python train.py --num_hidden_layers=8 --hidden_size=256 --num_attention_heads=2 --num_key_value_heads=2 --head_dim=128 --intermediate_size=704 --vocab_size=2048 --hidden_act="geglu" --norm="rmsnorm" --norm_place="peri" --norm_eps=1e-06 --positions="rope" --rope_theta=10000.0 --rope_fraction=1.0 --qk_norm=false --attn_scale=0.0884 --bias="none" --tie_word_embeddings=true --parallel_block=false --extras=["capped logits"] --init="normal" --init_std_qkv=0.0332 --init_std_o=0.00829 --init_std_up=0.0332 --init_std_down=0.005 --init_out_by_depth=true --optimizer="adamw" --learning_rate=0.00103 --beta1=0.9 --beta2=0.99 --weight_decay=0.41 --lr_head=0.00543 --max_grad_norm=1.0 --warmup_steps=510 --schedule="wsd" --decay_fraction=1.0 --decay_shape="linear" --final_lr_fraction=0.0 --batch_tokens=[16384, 32768, 65536, 131072] --max_seq_len=512 --doc_mask=true --train_tokens=190200000 --max_steps=3785 --dataset="wikipedia_en"
MLP neurons of a small language model. Each row is named by its layer, matrix (gate and up: input weights; down: output weights) and neuron, and shows model dimensions 32-159. Each number is 128 + 24 x the weight over its row's rms, rounded and kept within 0 to 255. A neuron's up and down rows have the sign that makes its largest values positive.
Before each neuron's rows, "fires on" lists the tokens most often at its 100 highest values on Wikipedia text that the model never trained on. A number after a token or word is its count.

fires on: " D" 61, " O" 23, " Lo" 8, " H" 8
L2.gate85 [123 165 136 135 156 120 137  93 152 131 140  95 118 145 118 159 114 128 112 145 101  96 108 128 136 163 124  78 130 135 113 124 107 142 101 143 147 150 158 132 174 120 107 141 160 122  87  90 112 126 117  79 148 177 162 141 164 110 122  97 120 152 192 133 129 141 104 169  86 105 130 109 119 157 176 152 143  94 114 126 143 123 102 128 181 127 162 103 104 178 142 131 122 120 114 137 157 117 146 140 100 126 106  92  82 130 137 108 132 123 108 137 108 135 129 117 134 157 130 109 130 136 168 166 158 134 100 122]
L2.up85 [ 69 165 145 119 143  90 167 167 129 106 124 116 135 160 119 128  91  84 107 153  97 118 140 163 162 162 114 134 155 112 151 181 119 134 108 105 127 136 155 106 116 103 125 144 153  96 125 111 122 130 111 120 147 139 154 104 120 167 147 117 125 158 154 105 100 160 128 142 117 137 105 117 122 115 115 122  89 111 124 120 160 149 119 143 147 157 140 115 102 140 125 109 105 134 114 126 111  66 152 132 100 143 126 147 131 165  50 121 125  96 105 157 114 112 159 179 162 135 125 158 149 146 146 137 168 109 104 147]
L2.down85 [175  67 132 138 154 120  87 104 132 174 128 106 103  85 146 121 138 112 109 115 170 118 107  71 128 111 118 116 122  79 129 117 133 148 106 113 149 139 119 170 119 127  61 102  83 154 132 158 100 138 149 179 106 146 129 156 158  87 130 123 143  72 104 124 151 146 123 123 122 118 161 141 122 100 121 147 119 147 120 118 120  99 128 110  93  94 140 139 123 129  98 159 133  98 144 167 116 138 162 114 158 127 127 125 133 128 160 136 197 144 140 148 140 140 124  98 132  89 140  73 105 107 108 143 149 104 113 134]

fires on: ":" 58, " |" 14, ";" 9, "a" 7
L2.gate262 [134 119 131  65 109 104 122 110 155  84 129 125 100 108 107 166 130 140 154 102 153 144 147 140 107 120 135 154 123 113 140 152 134 137 146 119 108  66  91 132  94 140  99 111 138 101 103 114 141  96  85 108 103  92 146 154  81 117 126 146 137 141  83 133 114  84 129 146 146 128 136 126 162 124 125 100 131 126 115 144 165 174  99 135 154 135 110 120 120 113 146 122 168 110 108 163 147 140 136  87 114 118 144 131  86 146 125 135 114 136 169 120 193 166 123 131 100 125 157 153 138 128 119 139 152 172  90  94]
L2.up262 [127 118 139 152 111 101 184 115 147  82  98 153 132 156 116  87 136 110 118 141 100 136 129 116 149  86 181 119 157 132 152 128 106 137 103 136 132 148 142 126 124 144 104 145 135 141 159 137 108 126 144 151 150 158 105 126 155  86 121  96 127  96 113 109  86 107 131 140 120 144 156 120 146  90 171 149 153 112  68 152 144 101 163 111 107 113 111 159 113 149 106 104 163 118 140 136 182 132 103 120 118 118 106 122 111 114 114 141 117 103 103 100 146 139 164 164  94 148 139 132 117 166 122 141 170 139 129  97]
L2.down262 [135 107 142 146 158 121 138 139 150 121  76 116 147 142 140 164 119 145 119 151 160 146 116 105 151 138 171  96 142 129 108 136 176 109  75  92 126 110 117 121 135 109 113 146  98 129 152 120 139 155 183 141 150  94 118 139 125 133 112 135 121 149 138  45  94 145 125 104 134 117 101 144 134 124 121  85  96 142 145  96 138 122 168 109 151 132  89 103 139 128 132  96 111 120 135 122 139 148 126  99 127 142  79 106 151 135 123 115 173 133 133 127 125 172 142 128 109 162 142 161 101 141 116 132 217 109 155 167]

fires on: " Ar" 51, "ar" 35, "ong" 6, " Me" 4, "u" 4
L2.gate356 [112 149 102  93 134 120 120 113 109 141 118 133 131 157 124 137 139 112 116 130  88  94 166 119 155 145 187 100 164 120  90 127 123  88 140 118 134 147 130 113 124 178 113 124  87 140 124 116 177  91 109 142 110 100  88 175  85 143 113 164 133 127 126 173  82  82 105 141 119 114 117 144 136 113 161 125 122 156 158  77 154 138 123 126 132 127 158 106 148 122 107 130  86 121 124 146 110 156 124 107 155 145  77 132 135 149 153  95 100 131 147 162 146 106 122  92 135 120 139 101 136 122  75  96 126 167 159 124]
L2.up356 [119 155 142 163  94 135 113 131 107 151 141  88 150 162 149 113 108 162 131 107  80  79 119  99 134 101 112 100 155 126 142 124  86  95 149 145 166 113  95 143 125 145 133 105 136  92 103  99 157  95 105 148 131 142 137 114 162  97 110  93 158 154 155 107 138 135 105 118  69  46  99 116 132 104 139 126 160 112 146  87 162 150 138 134 149 117 170 103  94 131 114 131 139 137 132 121 125 134 137 114 159 106 100 102 116 138 113 124 157  90 149 116 139 126 117 109 149 109 150 140 133 136 116 142 130 149 139 131]
L2.down356 [141 116 122 100 117 139 111  97 149 112 137 143 115 118 139 127 166 108 113 140 128 117  95 151 131 126 135 117 136  91 119 121 145 135  98 127 139 104 150 103 148  77 127 121 109 176 147 133 101 127  72 145  59 146 125  93 118 107 126 119 119 177 147 111 126 110 141 129 116 133 149 109 145 127 196 151  88 120 150 150 138 155 155  83 124 156 136 143 106 133 125 164 118 134 133 138 148 150 123 138 193 127 120 152  87 125 163 136 135 129 115 121 153  97  83 131 117 116 115 101  94 139 166 116 102 118 128 153]

fires on: " Man" 32, "ual" 26, "ud" 15, " Cor" 9, " Ar" 4, "ar" 4
L2.gate330 [118 100 139 188 115  95  89 132 146 118 109 147 153 180 127 100  97 136  77 152  84 142 158 109 107 106 151 164  79 154 180 108 100 144 160 125 149 128 112 152 118 133 144 120 134 132  94 130 103  94 114 178  75 131 156 167 150 150 112 145 125 133 113 123 115 160 102 146 144 103 134 148  72 147 159 102  80 118 144 123  81 113 155 103 161  55 148 150 132 141 102  94  99 133 128 164 150 130 136 115 108  98 140 128  92 117 102 119 142 149 108 128 112 129 118 140 119 153 121 116 159 132 104 124 172 138 155 108]
L2.up330 [108 111 121 159  96 115 128 110  95 139  83 138 147 144 101 116 113 126 135 117 146 117 116 123 116 166 145 111 163 168 159 160 105 140 130 138 149  81 142 116  84 111 134  96 147  99 142  83 121 131 142 139  97 132 133 105 143 167 151 114 132 156 140  94 141 136 123 157 155 123 156 128 139 109 157 114 134 126 175 107 110 149 100 122 122 107 134 145  94 158 110  90  84 136 134 113 124 153 122  92 132 139 102  84  90 117 121 149 165 129 136 103  89 100  77 117 108 121 127 101 121  84 110 136 143 108 114 150]
L2.down330 [123 136 125  87 105 141 151 136 111 150 134 101 113  97 125 122 142 131 149  99 126 145 118 113 100 168 102  78 144 120 111 161 122 121 115 192 103 109 114 178 116 110 128  98 143 118 173 156 129  93 139 111  97 161 138  91 151 132 144 172 120 174 133 126 125  91 151 143 119 109 144 122 135 163 140 155 168 146 129 148 135 119 133 139  77 145 142 136  91 135 158 153 141 112 128 112 151 127  97 105 144 125 151 128 131 100 149 113 130 141 113 138 128 127  98  82 122 130 118  87 113 120 127 137 133 134 165 142]

fires on: ":" 96, "-" 4
L2.gate71 [138 164 119 153  96 141 137 116 135 104  81 145 148 114 147 107 107 135  96 150 134 117 148 104 127 129 129 141 140 144 124 118 125 134 112 123  96 116 161 155 125 152 107  94 126  99  98 114 164 153 128 153 112 105 115 125 123 128 134 119 130 133 110 107 102 128 156 143  81 147 125  48 159 111 166 150 137 165 142 153 172 155 106 108 118 142 133 185 109 118  89 116 119 110 121 128 119 125 127 140 124 155 111 157 135 155 150 147 130 162 119 135 169 116 171 100 167  71 114 146 124 127 120 118 148 119 102 123]
L2.up71 [136 148 107 151 135 103  85 132 149 140 117  95 156 126 135 139 127 126 160 123 118 121 131 147 117 141 158 128 168 120 110 144  90 153 138 113 117 132 105 110  99 106 132 147 158  84 116 131 146 122 101 156 166  95 104 149  88 164  99 120 112 149 108 111  89 110 136 117 117 130 123 114  84 150 152 100 155 115 115 152 143 130 149 119 105 151 114 156 140 152 143 118 112  99 115  96 138 130 156 108  74 129 154 129 126 163 137 157 188 138 105 111 154 136 115 168 133 167 123 150 146  98 138 122 128 169 125 124]
L2.down71 [140 114 110 123 157 158 143 102 125 146 112 139 155  79 117 169 161 121 128 123  96 107 124 125 141  90 106  65 138 150 128  87 108 118 126 132  97 137 136 158 104 132 115 141 116 108 122 123 164 126 180 156 141 152 105 157  99 113 132 105 107 145 145 106 129 118 157 126  99 101  86 118 177 139 128 167 115 153 103 113 121 154 113 126 142 177 136 170 137 114 112 153 112 148 104 147 159 137 171 159 136 135 138  78 126 158  67 123 145 139 125 136 154 139 133 129 147 173 146 171 123 117 122  84 141  93 109 161]

fires on: " comp" 26, "ch" 13, "to" 12, "mark" 11, " qu" 7, " sp" 5
L2.gate68 [151 131 149 154 111  95 141 116 112  91 108 164 112 128 124 105 170 143 144 112 101 116 137 167 135 125 128 124 118  94 122 128 143 153 120 138 177 166 100 104 151 159 177 106 126 119 124 159 132 100 139 143 116  91 125 132  82  98 122 114 140  88 143 110 121 121 143 147 112 153 146 129 169 163 125 129 111 144 141 136  71 125 149 117 156 142 134 155 153 179 126 158  98 131 154 113 120 119 184 148 171 142 124  90  99 122 136 139 134 143 116 147 114 161 151 143 134 163 128 146 111 160 168 144 104 151  92 138]
L2.up68 [122 137 135 137 147 138 121 130 133 146 107 109  86 149 132 166 143 125 147 153 175 107 129 147 110 134 161 120 131  94 161 156 122 149 142 116 139 128 142 169 110 155 101 133  76 145 193 153 130 172 147 126 137 142 114 161 103  92 170 130 101 135 118 124 140 141 144 112 119 112 111 153 127 145  98 108 121 141 171 121 147 106 130 102 152 110 103 165 124 173 138 137 126 129 122 132 120 112 107  99 154  85 118 124 136 122 154 106 168 116 107 123 131 114 115 145 124 113 109 145  99  72 159  99 113 130 148 109]
L2.down68 [106 129 128 150 106 156 173 130 111 143 155 160 146 131 120 103  91 116 154 119 112 154 111 115 137 154 137 131 106 145 142 131 124 136 138 138 112 136 119 115 135  60 144  87 131 144 110 118 128 130 142 153 101 101 115 130 132 155 104 121 166 112 122 132 145 163 116 115 129 152 114 141  64 114 127 128 136  85  95 131 127 146 127 167 163 115 129 121 134  57 157 104 147 132 151 167 149 145 116 136  94 108 121 169 182 125 109 152  77 166 127 102 147 106 165 105 111 171 151  92 149 126 130 103 115 102  83 114]

fires on: " on" 31, " due" 18, "ed" 12, " against" 8, "–0" 4
L2.gate344 [150 187 113 124 115 132 170 130  87 132 142 101 165 147 109 143 112 113 125 103 133 125 146  96 165 109 131 154 141 121 158 127 132 168 173 109 166 142 104  96 154 156 128 137 140 134 109  95 108 104 101 115 158  53 137  88 142 160  79 164 143 110  81 107 133 137 139 135  90 128  98  61  84 137 113  98 168 104 111  95  96 126 124 106 127 106 141 144 144 154 131 150 152 123 111 145 154 104 101 134 148 129 129 121 148 130 150 131 109 166 147 144 178 141 137  95 112 130 126 145 106 150 128 132 165 154 157 142]
L2.up344 [131 148 128 134 124  84 143 157  96 129  69 142 133 133 104 163 126 148 144 125 121 156 108 115 132 102 140 173 129 121 163 163 118 164  91 156 128 153 116 103 154  67 110 163 129 102 156 122 128 147  83 129 114 117 140 107  90 116 149 152 118 126 139 117 133 130 152 114 141 142  92 104  90 108 132 123 182 122  70 152 127 139 120 125 118 120 143  85 160 163 126 183 121 128 135 129 119 141 151 109 175 123  88 135 132 110  81 145 144  87 123 119 117 126 144 163 117 119  92 128 146 153 156 109 107  85 147 116]
L2.down344 [ 88 143 159  96  83 148 133  98 167 173 135 116  83 136 129 130 136  86 177 116 122 165 134 104 116 127 156 145 106 122 107 145 128 139 139 163 107 112 107 100 100 116 164 145 111 103 127 110 163 147 142 134 139 180 142 136 183 127 148  95 112 156 111 162 149  89 153 152 117 109  98 129 131 123 147 167 107 127 137 130 137 128 134 112 115  99 155 107 129 128 166 119 114 110 115  74 130 150 141 150 138 153 137 138  87 148 143 131 149 106 102 110 122 186 124  83 150 153 164 108  89 128 121 129 110  84 131 152]

fires on: "mer" 22, "en" 11, "n" 10, " same" 8, ":" 6
L2.gate201 [134 140 130 138 106  96 136 143 135 128 111 121 135 159 111  96  83  78 108 153 163  73  98 113 150 129 142 170 138 172 164 143 132 124 146 105  94 118 163  67 109 117 148 113 116  92 140 115 153  98  80 170 112 135 110 121 121 134 118 130 120 101 142 115 146 109 115 104 144 148 137 127 129  86 125 149  65 107 161 112 117 170 133 126 158 129 142 132 136 114 138  75  87  99 169 124 121 102 161 144 128 160 165 149 104 112 169 117 108  84 120 128 142 153 141 173 130 106 148 146  98 154 141 119 156 150 154 123]
L2.up201 [135 109 121 154 121 145 184 133 155 139  92 146 156 101 156 108 112 139 144 185 162 121 144 144 144  89 134 106 150 134  75  85  91 108  94 154 135 106 115 108 143 111 140 127 154 117 106 144 146 133 152 118 155 150 123 137 122 120 128 110 114  82 121  85 147 103 120 147  88 183  87 146  85 123 144 137 172 106 137 160  77 135 112  98 123 127 109 197 158 118 145 139 117 163 149 114 115 112 103 134 107 174  96 140 128 117 113 144 108 128 112 163 133  83 130 157 111 167 114 126 120 141 130  84 144 163 129 138]
L2.down201 [104 152 144 139 123  87 111 157 149  99 135  99 141 128 105 100 106 155 116 127 101 167 157 119 138 141  85  93 129 107 134 118 148 148 106  88 124 136 132 180 190 129  92 171 133 138 142 157 139 147 128 141 128 153 141 135 146 154 142 131 118 144 139 110 130 116 155 153  96 133 152 134 162 136 150 130 190 149  79 150 100  84 136 155 133 146 127 179 106 115 146 151 135 133  58 125 105 113 116  69 139 158 139 144 120 161 108 126 156 153 145 103 126 136 108 112 133 130 138 179 148 104 104 139  88 122 104 124]